config.toml
num_attention_heads = 12
norm = "rmsnorm"
batch_tokens = 131072
MLP neurons of a small language model. Each row is named by its layer, matrix (up: input weights; down: output weights) and neuron, and shows model dimensions 0-95. Each number is 500 + 40 x the weight over its row's rms, rounded and kept within 0 to 999. Numbers have three digits each.
After each neuron's rows, "fires before" lists the tokens most often just after its 100 highest values on Wikipedia text that the model never trained on; "fires after" lists the tokens most often just before its 100 highest values on Wikipedia text that the model never trained on. A number after a token or word is its count.

L11.up809:541421439512506486506550499518488568556590573494472508563477513427525521512490522452531522504472490470521582530441563491482504515470562501514541436448485485451423501452472511461510487588509503546513550525480467547380453517468548492537533560413542472500512455593471461558522507463435511523
L11.down809:407505459494486471500555515455471474474523468473483545546541477550460541486499457496516553489491473463456534498481498537419510465504543561450506586457533484443492447502471542472380509565444497466460470502519459485525487527510487507501410488502518470481518535514500530524482450520549489452
fires before: "1" 82, "2" 12
fires after: "2" 63, " " 12, "1" 5, " |" 5, "\n" 4

L11.up1349:478508489584475479576478482440586505515465488466450517529588545435425462415545542490494483500501486470551441473493548562536449488482572469535530462503538501490537471458504509494461510532488393411472532511491487503524472462519494479468425492501502399511528478548519525522557523469488624480
L11.down1349:499503522481501472412541492454537510431540530486537546565572501492475455429453517491535512563531423416539535579509491542448484466501506542502456496451530546524523485492487491487491519483501561469581470472514545499525492514412493480508491546512505509527459496519406534506509495476482478463
fires before: "3" 18, "4" 16, "1" 16, "6" 14, "5" 8, "0" 8
fires after: "0" 22, "9" 22, " " 17, " to" 7, "8" 6, "–" 5

L5.up632:526507487436531560496475464508439494489403478524539527424508486511509539531485492489473530482488458501540514493569478486501592577520556500572479502462509479529608448463583466458522523486498440499488542465466441551489478424489530592523470504519522484520488483485582529497513531509507572496
L5.down632:530472483508526484406471478526496490522417473541433504575473493495527476507541429530474489525482446431434475478458526548499497498560504427511512515522490461539486491526483483529513559444445461545558499454497493446459543529522486499542502518546532480527460490561523476505436496486500521536
fires before: "1" 14, "2" 13, "|" 13, " |" 8, "yard" 5, "3" 5
fires after: "\n" 35, "5" 18, "0" 14, "4" 7, "1" 6

L7.up881:574516487567475458520493499416514433501528556539525547526481518516412519473463474451537468423499436508532489461513513426467504471446542547436434409510468544577425507529479533492541503457496495482481505471525493483492480558530494529461528494497542469456399533544444438470530479506573483399
L7.down881:514496481535485500556534482492523430511471557534497491461489507508445531501487523442465526402527467554523534515523458443466472474511514544429481419524465544554417475559519500505499491491467426494498513495490533473499518540573433586480464470524567497491484517537514475503521524493521511490
fires before: "\n" 97
fires after: "." 47, "\"." 5

L11.up484:495514540393548506518561520520452551521464458524545471512579530441462442481570503486574526548461474538598459361533510584528454458570537538482491529470557497527497461569485491579499475543529436441537559485508545493538528548513420491563444492447485497537457441498474492516460470571461524455
L11.down484:550541471451503466573481562435467464497421472524518523550483512476551544487435485512508528578518488508541500509546519532461545498384538460539430499474576543520421450447561507427439468516521467455469554532525441518572449569476500417473431510371441517489512510436530482506527506458561518454
fires before: "9" 36, "0" 11, "1" 11, "2" 7, "3" 6, "4" 6
fires after: " " 57, " a" 15, "|" 9

L11.up468:510500548569428523519478480522460501479491483489472497489518525507497423565494459481473435560440487488451516494490558518436445454569554489507520482476530559487474510554497506467514527529514453563455484561547592436467415501491434503448456481484568452464472524508487560449520444563532492511
L11.down468:527480494514455507474413516425540461535478446441535485505579575541447515518525461443469449477439545532512576394466529469537428496516535504468555469490489526493566437567519528489471510528494490524446505538461519535506537526485477530508459488516497547481579515509542529455526490503477544559
fires before: "0" 47, "1" 20, "2" 11, " " 6
fires after: " |" 57, "1" 6, "4" 5, "5" 5, " /" 5, " -" 4

L12.up509:517469562446467526532510449462449541479511553493502434529464510491498503516556416514518425530512554476420527481468546481541510446480469456464517466535475424485494484553430459463534469493503475534521480461459511473539494490526557517465492527477462530488489563560501520499490483505556505545
L12.down509:544496471508514533512448539558502460541443477561497462501439495464499508497511443511472465549482461491509502522464479447449506515559477556496466464458476576578457439540380451556539501493509509497486525507465441536504457507557408453482533544482505468511492543505496474562535492498578516585
fires before: "9" 35, "8" 31, "ated" 6, "anda" 4, "ations" 4, "1" 4
fires after: "1" 27, "9" 15, "0" 11, " " 4, " init" 4

L7.up718:439490503489498492463508562469473492546476519556480467492515470548502407479523454503592555470466528486429415526476471478509523370490416468523500510531485410456454492523460481505524514602553549463526558466384436407549523448570503518495514459449531535492544504456489486456537509496490552593
L7.down718:521443513526503491511543443464564504517463520591526476575552463555504505480482497492510498546466468563511519517474512484519612451571462481555523485485577484479538535525418471521430567472551490552558511572454491502549525472485476561510504503486538530505493468522520552456476496469442524513
fires before: " |" 60, "." 4, "P" 4, "1" 4, "M" 4
fires after: " |" 54, " P" 14, "|" 12, " Ref" 7

L7.up1449:485476472561493440462510524535514539493560497503532494426483545485514524492504501503562416467475493485541507487518510525482462532425485547503456563551486438479495513525575472463496419445477539510498460511477477521477461479566487518532524528473495552482432528465499507491536475471521498529
L7.down1449:503566565479442503476565477460468477477484552472471494439431498474542463535462542504444486530468477549455410492497427487509460487481478560458541530437532562504515532483436428469445493523546513432515453552507510496497510471440512550513516605477543563475553569428496458495561503544518497496
fires before: "0" 30, " |" 22, "3" 6, "1" 6, "2" 4
fires after: "0" 29, "9" 28, "2" 6, "1" 5

L11.up115:418487473527474423547551547531482525510526482521522524565523484564496539565550498448576589492434515500560490438497478510544468512496500478409531529456504524556486517474540539539537550555512582508470528542485477564424611486482523496505521535515455537466487423492481523506467530518413548509
L11.down115:454490398517485484468554595556570609438413494509568537564453476505554482518467449602521526497534449484498499445547452572486460479491502569480521559515533534475520498532513511494461458542438497483472494536521514504522567475530475553501423514495549454524563537490477460500489567572502473550
fires before: "1" 62, "0" 25, "2" 5, "6" 4
fires after: "2" 79, "1" 6

L12.up908:531446545449434572530517509562474492489500509483523525426508619479461474446450528536515532503505495471457530617502490438433640470503441481469494548517569527482432449447468544473434563488505578430455489472535479485518490455486491548471477533498547554444515477500456450487504499441461506507
L12.down908:470511561525549436516423554496483457505561493504442524511487504506537530535539509525551488467458492540433466465504476501543433472455493405504462496509515514514497439414497506442482492500469463555534489494516545471497561566514545441496566492542510555493483498495525448537525486504473525563
fires before: " " 45, "0" 11, "1" 10, "6" 5, "3" 4
fires after: "9" 20, "0" 18, "8" 12, "5" 7, "1" 4

L5.up120:475521518508436556448536464498472500539469526539566524504465445519565522533547460442530527531486486524463439427529487509488524494545490464529494477500493444416496515527507486527470430537482543483460441593526447442468509506540571574464442441515513461519483537532519502525506554529481453550
L5.down120:516447470419536540496492470574430450471525499468478498538503429479605436482568468524443474455466537458512408508445498511490541507543465502498468470435534533467559541527465520538540472506529550464535451462500531437473455481491496530533468472446412474435551500488428509563496507476505500488
fires before: " |" 48, "=" 15
fires after: " |" 49, "\n" 32

L7.up900:473507480517498575509468482416495412514532522555564515468505526484457450498426485501485506417412514486508506504476478517490449484446528581386446509504456456449493502489443470425565532500463502527457498457508498487475553494477433469439504491468525503466414530581470495529541571547540460476
L7.down900:529444442507562565552551470474481505493520543509480470515474443491505516541534438470524506413465548547546490464553471560495500489519479485548508488561465459450479427493507466551448450470477536485406471473423507424522516548514405477521470450495514427488553454483491491498509517435431511493
fires before: "\n" 95
fires after: "." 56, "\"." 4

L12.up1526:504529542486534490523464501501494546537473503480455452511486451537559499482444536507479499520460495528610514521528509511490494489519488506423517482462548452484407534487516496505494484517486491498540526556573484459499505493520521456521476522433498452479461425494477442519589521492461502480
L12.down1526:456554483454520513539527529500494405417505470432539576472558521502541593455451472504472512461535454467439459463492455600448512461513599546489432607490463509484482467523361505508408453477403476484530481466495454555484495513521490514458417463465544493532539524528534477551494547536536510436
fires before: "1" 100
fires after: "|" 37, "-" 19, "u" 8, "2" 6, " September" 5

L5.up731:473525491567501537526437499443496498541515453571549517454547463479471562550475489478522527462486530487451520469575418529505519495497507498549525450477430526499482550462469549468471535508524496458490585481483483566477539497521448438536538491545597532531473406430452424441449538459472515507
L5.down731:561505526468496542527515468476503547478523461575485522532475459462582564547489605464518565529507516513471417467437434535486524489497484520551477438447505483538538465425488490489522554516467529567579469550492414564468569441548545520499554522545535585468486485423481481482576517479475540460
fires before: " |" 55, "2" 6, " " 6, " —" 5, ":" 5, "4" 4
fires after: " |" 57, " " 8, ";" 5, " —" 4

L12.up434:518485490463553475511528577490529506506524467464507515502500452511497534445447494451525512515466514523488549452462418501452533521547583502536529529483521452453520487499575551543474557548429514554536498521436572522505493506431533460455443608474512404468552465459500495512524582538485578448
L12.down434:533493435532515501501465535447495502472476435490497567510590536435485465518457489510479558435499424515536465498486584493460487495452479512489470533450550514583556480534481551503513503493483453549511484464519433492450538476518484492509525476453468511511500489545506433572459448459548469528
fires before: "1" 48, "6" 8, "0" 5, "o" 5, "2" 4, "5" 4
fires after: " |" 38, "2" 17, " " 7, "0" 6

L7.up1383:497499450541477512434485515435454519538477493532474448462488435538500527524508475478528520508447606517560479559427510453494495392464573440476451521468481493469394564585499497557481468406465514565462551550526529492517458528497501441537607576477490500487500519526503531592462443503420463473
L7.down1383:526468486462439476518467543518515471512497501466539544442453479476501507469489483467493548509565533463434499498524473486497549515532517436508565550506539454546530509488458515459545473468440614468548500499500467515534538544473520491445433486521515461452518527580562495444484484509508474479
fires before: " |" 25, "|" 18, "." 8, "|---|---|---|---|" 7, "1" 6, "-" 4
fires after: " |" 52, "2" 12, "3" 5, "1" 5

L12.up712:438523504492493484532429446456481517480424497531507420552464500526531463534536545537512480529484609511526457519463517484478448461518427478578406538480505483472505500531548444471523353521518481588523485528555516550483493490510424451421528531482437422384455485560545530483523501490503475518
L12.down712:488483502570425480512557450529524524496548472550510515554481522489397449526549540517491552484489510510512450536511407457439556527404540459494486516552499516470475548553587491547521504476539605526594455552502525537523430515542497512464478518420565441478528474516483563499484514486490454449
fires before: "5" 24, "6" 17, "8" 14, "1" 10, "7" 7, "9" 7
fires after: " " 23, "|" 15, " |" 13, "9" 9, " October" 6

L12.up1239:496546541472500476516578472530539578516505474568470482472466580476416504478478500523475496468518551552519461446472551464551485479483514456519537473529480556532415414524454508455460452503543572373479515481551446491465505452468488516481521530528509577487546489508433544494483525525420419448
L12.down1239:494557528507524489472511458514485420526470572502504515462476542485420511541478485482513469500491555538415455491487510451454546488438490504507563501518490531479538454516449454548507445488482454481523503460521488503533557445485502507490438509544570549459487497413520569490469489483458477443
fires before: "0" 35, "1" 21, "2" 7, "8" 4
fires after: "2" 52, "1" 10, " " 9

L11.up1405:504465501526507479467460535541455487591548446483496541453583467510492555512487470478561525551472485490480523452463510511496531505485510490513562558492483492512534507509481537535495489572499500502489511476561485473430499406479474465525479492471529524531566482559520477486533514534523395488
L11.down1405:453490434490486470443487530485582464448496522519495521420547565573477470500481532505525535491547542500448458521496524498460453564567499560540442564503484536475510475517476525492443441493487465472452513491564472580463506565497534497500582568453513544484520533447456456532518530566596495502
fires before: "1" 44, "0" 36, "9" 5, "2" 5, "8" 4
fires after: " |" 67, "1" 6, "5" 4, "4" 4, "0" 4

L11.up693:550539465491500529490481562469500574509426545501505558489531421480541417528427397460544520552533549530516567538517550563476576540484490448500519521500466492475475516504580488543548465472478608516561461483452496498507495535450500486444517531470550560533547552475540563533501472523422545478
L11.down693:460466478526553491497531474481499488438456439466508461552454591522463474510486510460547470530510605520450442500436419493506535480488464521484466489480523526540439528507551522469524458460466419527511593458441460452569497504491535461537498462426507481548498560534524556540530552514467490552
fires before: " |" 29, "2" 15, "1" 12, "5" 9, "0" 6
fires after: " |" 90

L7.up1477:537575520545487559569488508467513490476548566550472460504524484577522535491512468482527537396455544492523431527518512536482524393509421485472473518490494528507459590508566484504491440544511503515390550476526528513405543536492485520444505519482533476550461561496527516501578492513533491491
L7.down1477:459508490544515465473468564512510618445525557520560467498487538498508492509544545491564514445520532456525450486529537507496505422582433537439509453469574538496502467476485517462508455433532483599478577513515462475499491513466515581535498488495483524402443545543459454539501576509484520540
fires before: "|" 51, "|---|---|---|---|" 17, "\n" 7, "|---|---|---|---|---|" 6, "|---|---|---|" 4
fires after: " |" 86, "\n" 7

L12.up261:521464544509501481509471498476538560505558489518472539426617479483460493483502557478484558493528449500423451544472402526527419441535511416465484537517525466539521579519540593470483519497474444456570555494440495508519427510478500417522474564444419607478510515499465461491506439482507453502
L12.down261:551470414529520433516556484550548518530534508508502492525446539544535535511542538535534553523553506474561494501537465465503512482573519514489535498460487449506536458443456503559467431511503407517576458482517583497512517528584504450450571421577493519456480562495487493506530581575497504463
fires before: "0" 22, "3" 16, "4" 12, "5" 9, "1" 8, "8" 7
fires after: "0" 52, "9" 17, "1" 16, "2" 4

L11.up1265:494518465466515489474449508518464472475565520517521505472531451488483448535506496519519477511539537504502500564498612422446463422480540508536511569545463530492490522475423531457538471467552512461529457524478467520550503500540526529488473492520448495516526382512551493549528517512503508511
L11.down1265:514512551503500511448468444476536493464505517489528483554526547485499494512505524540561495479507551447501500463460461506497499349383572425570490487491448507546521542520506444464554469470535474451538464527401605484526504470516574566496526465491510462481541556472555479483467486510550523507
fires before: "9" 14, "5" 14, "3" 13, "4" 11, "6" 11, "7" 7
fires after: "0" 44, "9" 23, " |" 12, "1" 4

L7.up507:556509455533488493476476462549506546509496530555503471424499439508446361523592478515514493477480531552480492550557437461517503522466485561462524577495470506449490492569520504532545552454551469543506500523514556485399472489498482518523501455470507520506507476436550543525439480479567493473
L7.down507:472545458515485556479517489514514449535527453572480462525524502512527472557487502531466530503449487439460537534536519536474444522614466497523539476475456502440586486524511506475455562555486538534586411541603515556507572500515471445548498488553552544441483501484497482500427558517503490525
fires before: " " 42, "\n" 17, " —" 13, " |" 8, "0" 5
fires after: "0" 33, " " 17, "1" 13, " |" 11, "4" 8

L11.up417:521555490420536486508488531510554558501540492458507476551511512551442472574446490472488498501503487490487453535558531486463475451500500488475490511470487463465453403462429531502496480486519513442488537574435565454537497534496505525565511492569536531484462490498403432485451514536484446562
L11.down417:480447377469493471504582467552539590510573540463502505557507568518480500525504569490461570536468423512484428488475470461533527454495465529408535521486438630428512553502517449500496445522468460500519470528475483454486524431519467509437507402485533558494545474444467477441529523485549447497
fires before: "9" 25, "1" 21, "0" 15, "2" 10
fires after: "|" 20, " " 16, "1" 14, "2" 10, " (" 6

L11.up881:483526537416469466425447423415538503492540523519427523477487503594451524580490492461524429476520531489533528506459499524542537416523528456481498522488482457529473553537533502466463492474519582519513456510556486500494489552490556485527514477486517402541505429494512535386491470536505449487
L11.down881:491520444501552515528584552552539517618532442513518480538549518479483502478581517477499463489504487568513418541551466563450448496488506488498532483487542487485508574556554502481504529458489451520546418505530504514511560567522520478508534583464443529382503509476566459505499517491469436453
fires before: "–" 23, "-" 14, ")" 9, ")," 8, " and" 7, " -" 6
fires after: "7" 26, "8" 16, "9" 11, "6" 8, "2" 7, "1" 6

L5.up879:480442459548381505474549443528541466469489503465413533518466463507503497506480515540492482492540470515462547480536530423522492423572507515459480552522455583458482392527444494489567508469474507511537439513494517429555549466471478528445568468460459524542453438501446498507556520585481515504
L5.down879:507530479480522486570540427426565556487492454502501469540517507508432481607579456458457552561497523500530552544578440505522500471468540520473496483452397464466521514537508524458479616472512535552538462593534514524506500519493500448517433549549504529488509489472509535581479526587525482507
fires before: "9" 21, "0" 15, "2" 13, "1" 11, "8" 4, " |" 4
fires after: " " 26, "1" 13, "2" 10, " Dan" 5, "born" 5

L11.up875:484541554433504485461522463510502511518431479504508444543444498486507529523504551442472521556532503485533537510489513503464467524540465532495471491516515520516444431525498473507474561410473552456469505464541551519537497458468489527534425470617447563455554513533450564543519532442532457436
L11.down875:561454515505506527499550443499521484516472517568501463515493511422512530515451499484450582429494521545529464524544504522508571457525516511435490498439505475537496515463492535506441482528549464493472489494482454521493408489555492474537462506458487502423487542526522396434435534463503464492
fires before: "2" 49, "1" 18, "0" 16, "8" 5
fires after: "2" 24, " the" 23, "|" 18, " " 10, " |" 7

L7.up1086:466520521466442517601497498463488437454502482494551522504483478463531499372559466407522400595502389490530533457485496509505473518504495477457474524530447532463481461515478404470473540526517563499452522494532538486515501516503529466498397505504560513494452435434460556511440497531542512523
L7.down1086:535565514417550520430512554536469517550552509474536490552458413480525513592510547494528527539493453514522461510543492503462533475490522475540544477482452545545493386383479483475551569482529562503574494476507471469441490480492490572488458472549483470467532558512436520446540441523501516472
fires before: " |" 70, " S" 4
fires after: " |" 38, "|" 21, " C" 5

L11.up403:558454488462493534527465530511523513492457501438471497476553521463507507435487491449523538527515495533503440467534580403523498483587540507554496441421535519557471548439538529487532551499494389400527482565466531524418469540454492519522500485507517501501482446540524522521537499538549478454
L11.down403:507536535532506581512582540540400504482533490470436484457412546556558532491510422509568579502460428483473461441512524506469500525506514538518484457481485520486468542475519519435504414465498473521404525549473472560509529476480559483509477475444509546574529558491574427502521459474516575408
fires before: "9" 98
fires after: " " 67, "–" 14, "-" 9

L11.up1069:477452495498436488482472485509484519459522506506516486577550498464515562433394446548496395491480419515496525429525437450409550499447528470472482560530497467496439499451515483464505527473479484463521526484510468540511456507469462497525491466532495543469465496450479446482481573393471477476
L11.down1069:500555526532453522572570479534494448550497499473493458520516470511511561523421508535482374524460505553528435500504496455531534475459465488461499519527471521522512531458465502544448584422474522510528505484512553514543505585507497457431567561544500509516560509543475563429529499478407499498
fires before: "," 34, "0" 11, " " 11, " of" 6, "2" 6, "1" 4
fires after: "1" 31, "2" 27, " " 10, " the" 5

L7.up287:492486563461431571454570568464485541478517415418472475468500539404543553525523536530444487455597587533512502515453502502493495575492528467500507484503545479479508451476474446438536477520487524515517562546443466534484537529586585546459475495482509525556498525481488496531487462483529418455
L7.down287:489512549511444528471406493510505477457520514499484502530503491565586506537453474474504462514453540537466498447524526480426562557516469443468569548471522494508510506510543512508499500485439526481504462584531438519499509525480500508537499485508546473480480504417491477433524468548557441463
fires before: " |" 42, "0" 12, "1" 11, "2" 7, " " 6
fires after: " |" 37, " " 34, " —" 6, "0" 5, "–" 5

L11.up635:526516523502512509477521467479561530527553492578515512394453550465562513504527441497390508498553513495527515528475533495504538506492567498474557520523443477479543497516454605509437534589496519543528474502533449527483533472479483501525527530619508481507476505485436443501584497521466447515
L11.down635:451458466464484594434569481519525554522490443484509559420480537509435506507480517509485536505555567528521523474479509563451477492552505567552566494473503495470458482579473527570453457551512410540446512559541493500482485559552469456472500557476554491514488556465478554434483499464460497477
fires before: "0" 42, "1" 34, "2" 7, "3" 5
fires after: " |" 56, " /" 12, " in" 4, ":" 4

L5.up564:496483511491549461535525476528490565476499463516507481532451545503539490463547493517485499496504456467543492457522523420476530404512587513498499549463467514481576452447564546455566487451504525512502528486489489472506475519528540498505521600481420471500495521587479447497566421492485471487
L5.down564:489447411520517532541596500528537584485462474572439454515476509500575474479508499561499539485576479504524514476596503518527513506503484519498529531439500515513520442522445517543471552508429477466503543526498493488532497472490461575421465509492514508500495482428475426423433485493531506527
fires before: "2" 47, "1" 28, "0" 13, "9" 4
fires after: "-" 51, " " 17, "1" 5, "3" 5, "7" 4, "2" 4

L11.up71:556507510500483523501512531533522488535522449560500500456503516506494514473499503466512471546560520449534558421523510508491605499514505525478569451546438493473496562490518543575448497481478493638497468514489469494451479505509543498439453530424567518463514535538560499564559547587502492495
L11.down71:422494488518541533492493536548512414506498509521502502493537497474461548473538485453458529496491504555458472479456537528464482541582552589445505504434531412549476466517537463462448441554446475492523473462552475606435540516510512383463484504487557497541524537491552500470567483464430518475
fires before: "0" 56, "1" 27, "2" 4
fires after: " |" 70, "1" 10, "9" 5, " (" 5

L11.up1353:464487539463497521543503450555498583464506569531485526540508543484509482525526542484517514437471487531482563447480491408475505474456459496504460490440421517430417530529487470467452527542431518513458436449508536444504483536445498511549500519514525502386455529532463546466456474517504462413
L11.down1353:454442514582498596551485513509504484496480482509525492521478525451511489562572493551513523450482553471527479571512455455450524460467480432458523485460479543469489535568506493487472492462554432526452504562467521485481390545484475545518522541502507496464544408505482602456511539510531403552
fires before: "1" 32, "2" 20, "0" 14, "pite" 6, "6" 4
fires after: "2" 48, "1" 10, "." 6, " " 6, " since" 4

L7.up333:487506453492497508501549489507475507461502590537524466468502476454506532481563491560454506440568532523473463580438541460511478512454492548483449547555514480504542482548502505538597513451531523495490517540503508511525528441459468448478522491540442418441549449544496528503469528506497535496
L7.down333:456449424514527484595523462469545521519464529481514408509464462479555432482516515548522459485466457482515466614469507497529493468499527427509483455513509494541493545452485566505540497471491429521504523503479516543484468531557421590555451509559404465502480504477497535504541535520480547548
fires before: "9" 21, "4" 17, "6" 12, "3" 12, "8" 9, "7" 9
fires after: "0" 35, "9" 31, "–" 22, "er" 8

L11.up1073:512518501496525474473452499460505479473479429500490515493553535504474551444526502451454465505576498484473490453573540560495542451481522559487560514484486474522494549467491498480514475487472563550438490444441506437463476476486445506477505478563457462507551479440498495449524467473451493531
L11.down1073:521511514528461540532589534490514407500480533528536492478485527477535501469533397469464443488457522475423532516516524513496504419524528508438536542467514516456573454503480474488472574566449445538431466555453473444523541454476496539452409407472488435484566565491529415479557523519479469439
fires before: "2" 44, "3" 31, "1" 11, "4" 7, "0" 4
fires after: " |" 34, " " 15, "9" 13, "0" 13, "1" 9, " mi" 4

L12.up365:528446489493497517473443425476517592491500526554482417452497513469475473518542469503521424555556461504550431474482513420531506467539466531520458448509523591510465522508443522488588460525550504474508541487457549514457460475497470503491502555567506489509498505557490515549543529473577468469
L12.down365:473506507521576511465458580564546485549533412440527513484540443482540440445491452536454449463523424478435439445503454559524480517522426538515430490584487562503529434474438465526565478468578581492514535477447517526517535528512466572489426459502474548518556537525536544517513516543489488464
fires before: "9" 82, "1" 11, "8" 6
fires after: "1" 25, "9" 15, "0" 12, "–" 11, " " 11

L5.up214:421466491499453549558501508479448482507511586580532523514535463517508555533440468548488501470553456511550470454500424496512493496476469575500472506528522455437462552563545452423528485545506547509463520499529517508507523556531495530512511475560568493469534510424478529582433506509535494502
L5.down214:617490480434449480469499524492497493589489498499501442585487496452555504534493476605519527467472434493532489475554522505414453597544366485502463544484460518489540569453485476475470577483523453513520506451494556532533484495439500517503549520483528461437539534606542480507501520476537494529
fires before: " |" 49, "," 8, "|" 7, "." 6, " " 4
fires after: "0" 21, "2" 15, "3" 10, "9" 9, "8" 9, " |" 9

L12.up1362:516554552536475562459464489518466522568534473520530503474526546517466477561520457486487475502561496500535453542554527540524490457409539485537498518490500487425453458550431519469441514445470487556482492494548506443445446457480518472467509477410471512563494518461432547488525412474418517536
L12.down1362:490475472550465515449495558503537489512435495576492470546481477482483464511528464434484504468540520507480474482502531524499520508498520544507496531455500523404502570533469556505459582509467444496515515521515502522544481469536488545492492473485490538506543555476560487439482500547568541532
fires before: "1" 13, "8" 12, "5" 12, "2" 10, "4" 8, "6" 6
fires after: "." 46, "2" 7, "," 7, "0" 6, "6" 4

L11.up482:455496514431493539501535527497507512541584558499496524555544562485458521533511503478530459466489516441524523531521553538558552464504560493576491507488483475530454460483505498447457461457510454458498547432485531396546511446453533534490548461560441472465463490513468445500514454453528512522
L11.down482:476510552482456532493423516483487496467482524466514422537412491481544429531479457535412375497523492373510532484541447468561466450500482546478473398455478456495489562461510448401475547442491567480467557527547512533540588484490499592546444491419530504537514469532483459512475471537489526462
fires before: "2" 35, "8" 27, "9" 7, "0" 4
fires after: "2" 35, "1" 28, "0" 9, " a" 5, " " 5, " in" 4

L5.up1405:498493492450476504516514499459445531538433445534470448448572536525480436548435478475447492488550536507499498495469486510494506420444441430553536566513494487497482426456434505568553477507549524492479467446510537488506589481456514450518505504575554481512473510530460556530579479492462554462
L5.down1405:410446473476443460507516489512513462533485546499558491482458486507459452528550565446500520522444450514439419511534443494537453488535554539491621515474476523498440520457535493517499542446510514441482400474536463492544516501528486502508481511522421431550455505498438531470532560496501571451
fires before: "2" 34, "0" 20, "1" 14, "9" 5, "3" 5, "7" 4
fires after: "0" 14, " the" 13, "|" 13, " " 11, "2" 10, "9" 9

L7.up750:537484536509458481514498466559561459533514490510520470477527519512476463550509455454528572503501564482476550541521413547444481469500489452521513486529450448492480540484566464501578467485510602462475431532495536442504413427508391518512546506452497458540476516468455493563497464486529481484
L7.down750:449425516530522502489530547479544431560484515566505533492504449500465515467502550580454525483527475579535514505491538521547461471458552534525487505453474458550507528500446458539475445518438493425558519564465564557494474552500500478534452524549527550431533489519519519422533480480520458487
fires before: " " 51, " −" 11, "1" 5, " |" 5, "4" 4
fires after: " " 54, " |" 11, " −" 5, "OR" 4

L5.up414:474510471466485449492517510505533560501481522522571415471547466505549548524537475555467533510553475534552487469524528481491485475523517515519523474520520457502483498487485556438497472443497448455388519491470524554512513518503508476518545513508454459474501513495483556475492429570528512506
L5.down414:451511464455505524540475597518445544471490587484506489534452521525536482564491470532579526511555435526472422465534549496504541527499539528455535426496528524537546485568514578524487536529495441527416544529537457447506442508496477459527445478477505460498428501512450514470524460536439514604
fires before: "2" 25, "0" 24, "1" 18, "==" 7, "9" 4
fires after: "2" 55, "==" 10, "3" 7, "4" 5, "1" 5, "5" 4

L11.up1322:524539498530464477556405493461450423551546524551453473539471435517518508485503470512514488549493497436496416555495590395459493437484521490569481516481510519466457492462463437442544538479539490528539482496545521503459467507489500535524541494504505439481484564586558514489495507474447494514
L11.down1322:494447462597432491486475509424504511452494470499555490491506533530431533477564547500484507504542535547487501466493512493526567470452505422515487533495463496517551514498551528506573518485448487483497515497468501522577524492441472469578518514497486483507530569520486445559497497459505516482
fires before: "9" 30, "3" 28, "2" 23, "1" 8, "0" 5
fires after: "|" 33, " " 14, "2" 11, "1" 9, "–" 7, "0" 6

L12.up750:471470454586552454529484516437509544481479531493542451525524537525564490535469534551554523417467454498492495460509524516547456465555473429470424489480423536474511487450571433441496498506567489537479504488456465500425541445512493511476552476465518536475462554525464453489490489477495473494
L12.down750:510471433495530509545461546490505429490536431495512522490473522535514516575557483538475516528518499514527528522508542474574514549537471505491467521532534495518500449534524540474538535491604416593495447575462481508493518484511512546531461495548551526522536536511506462476463527544526462463
fires before: "|" 44, " a" 12, "\n" 5, " \"" 4
fires after: " |" 47, " listed" 4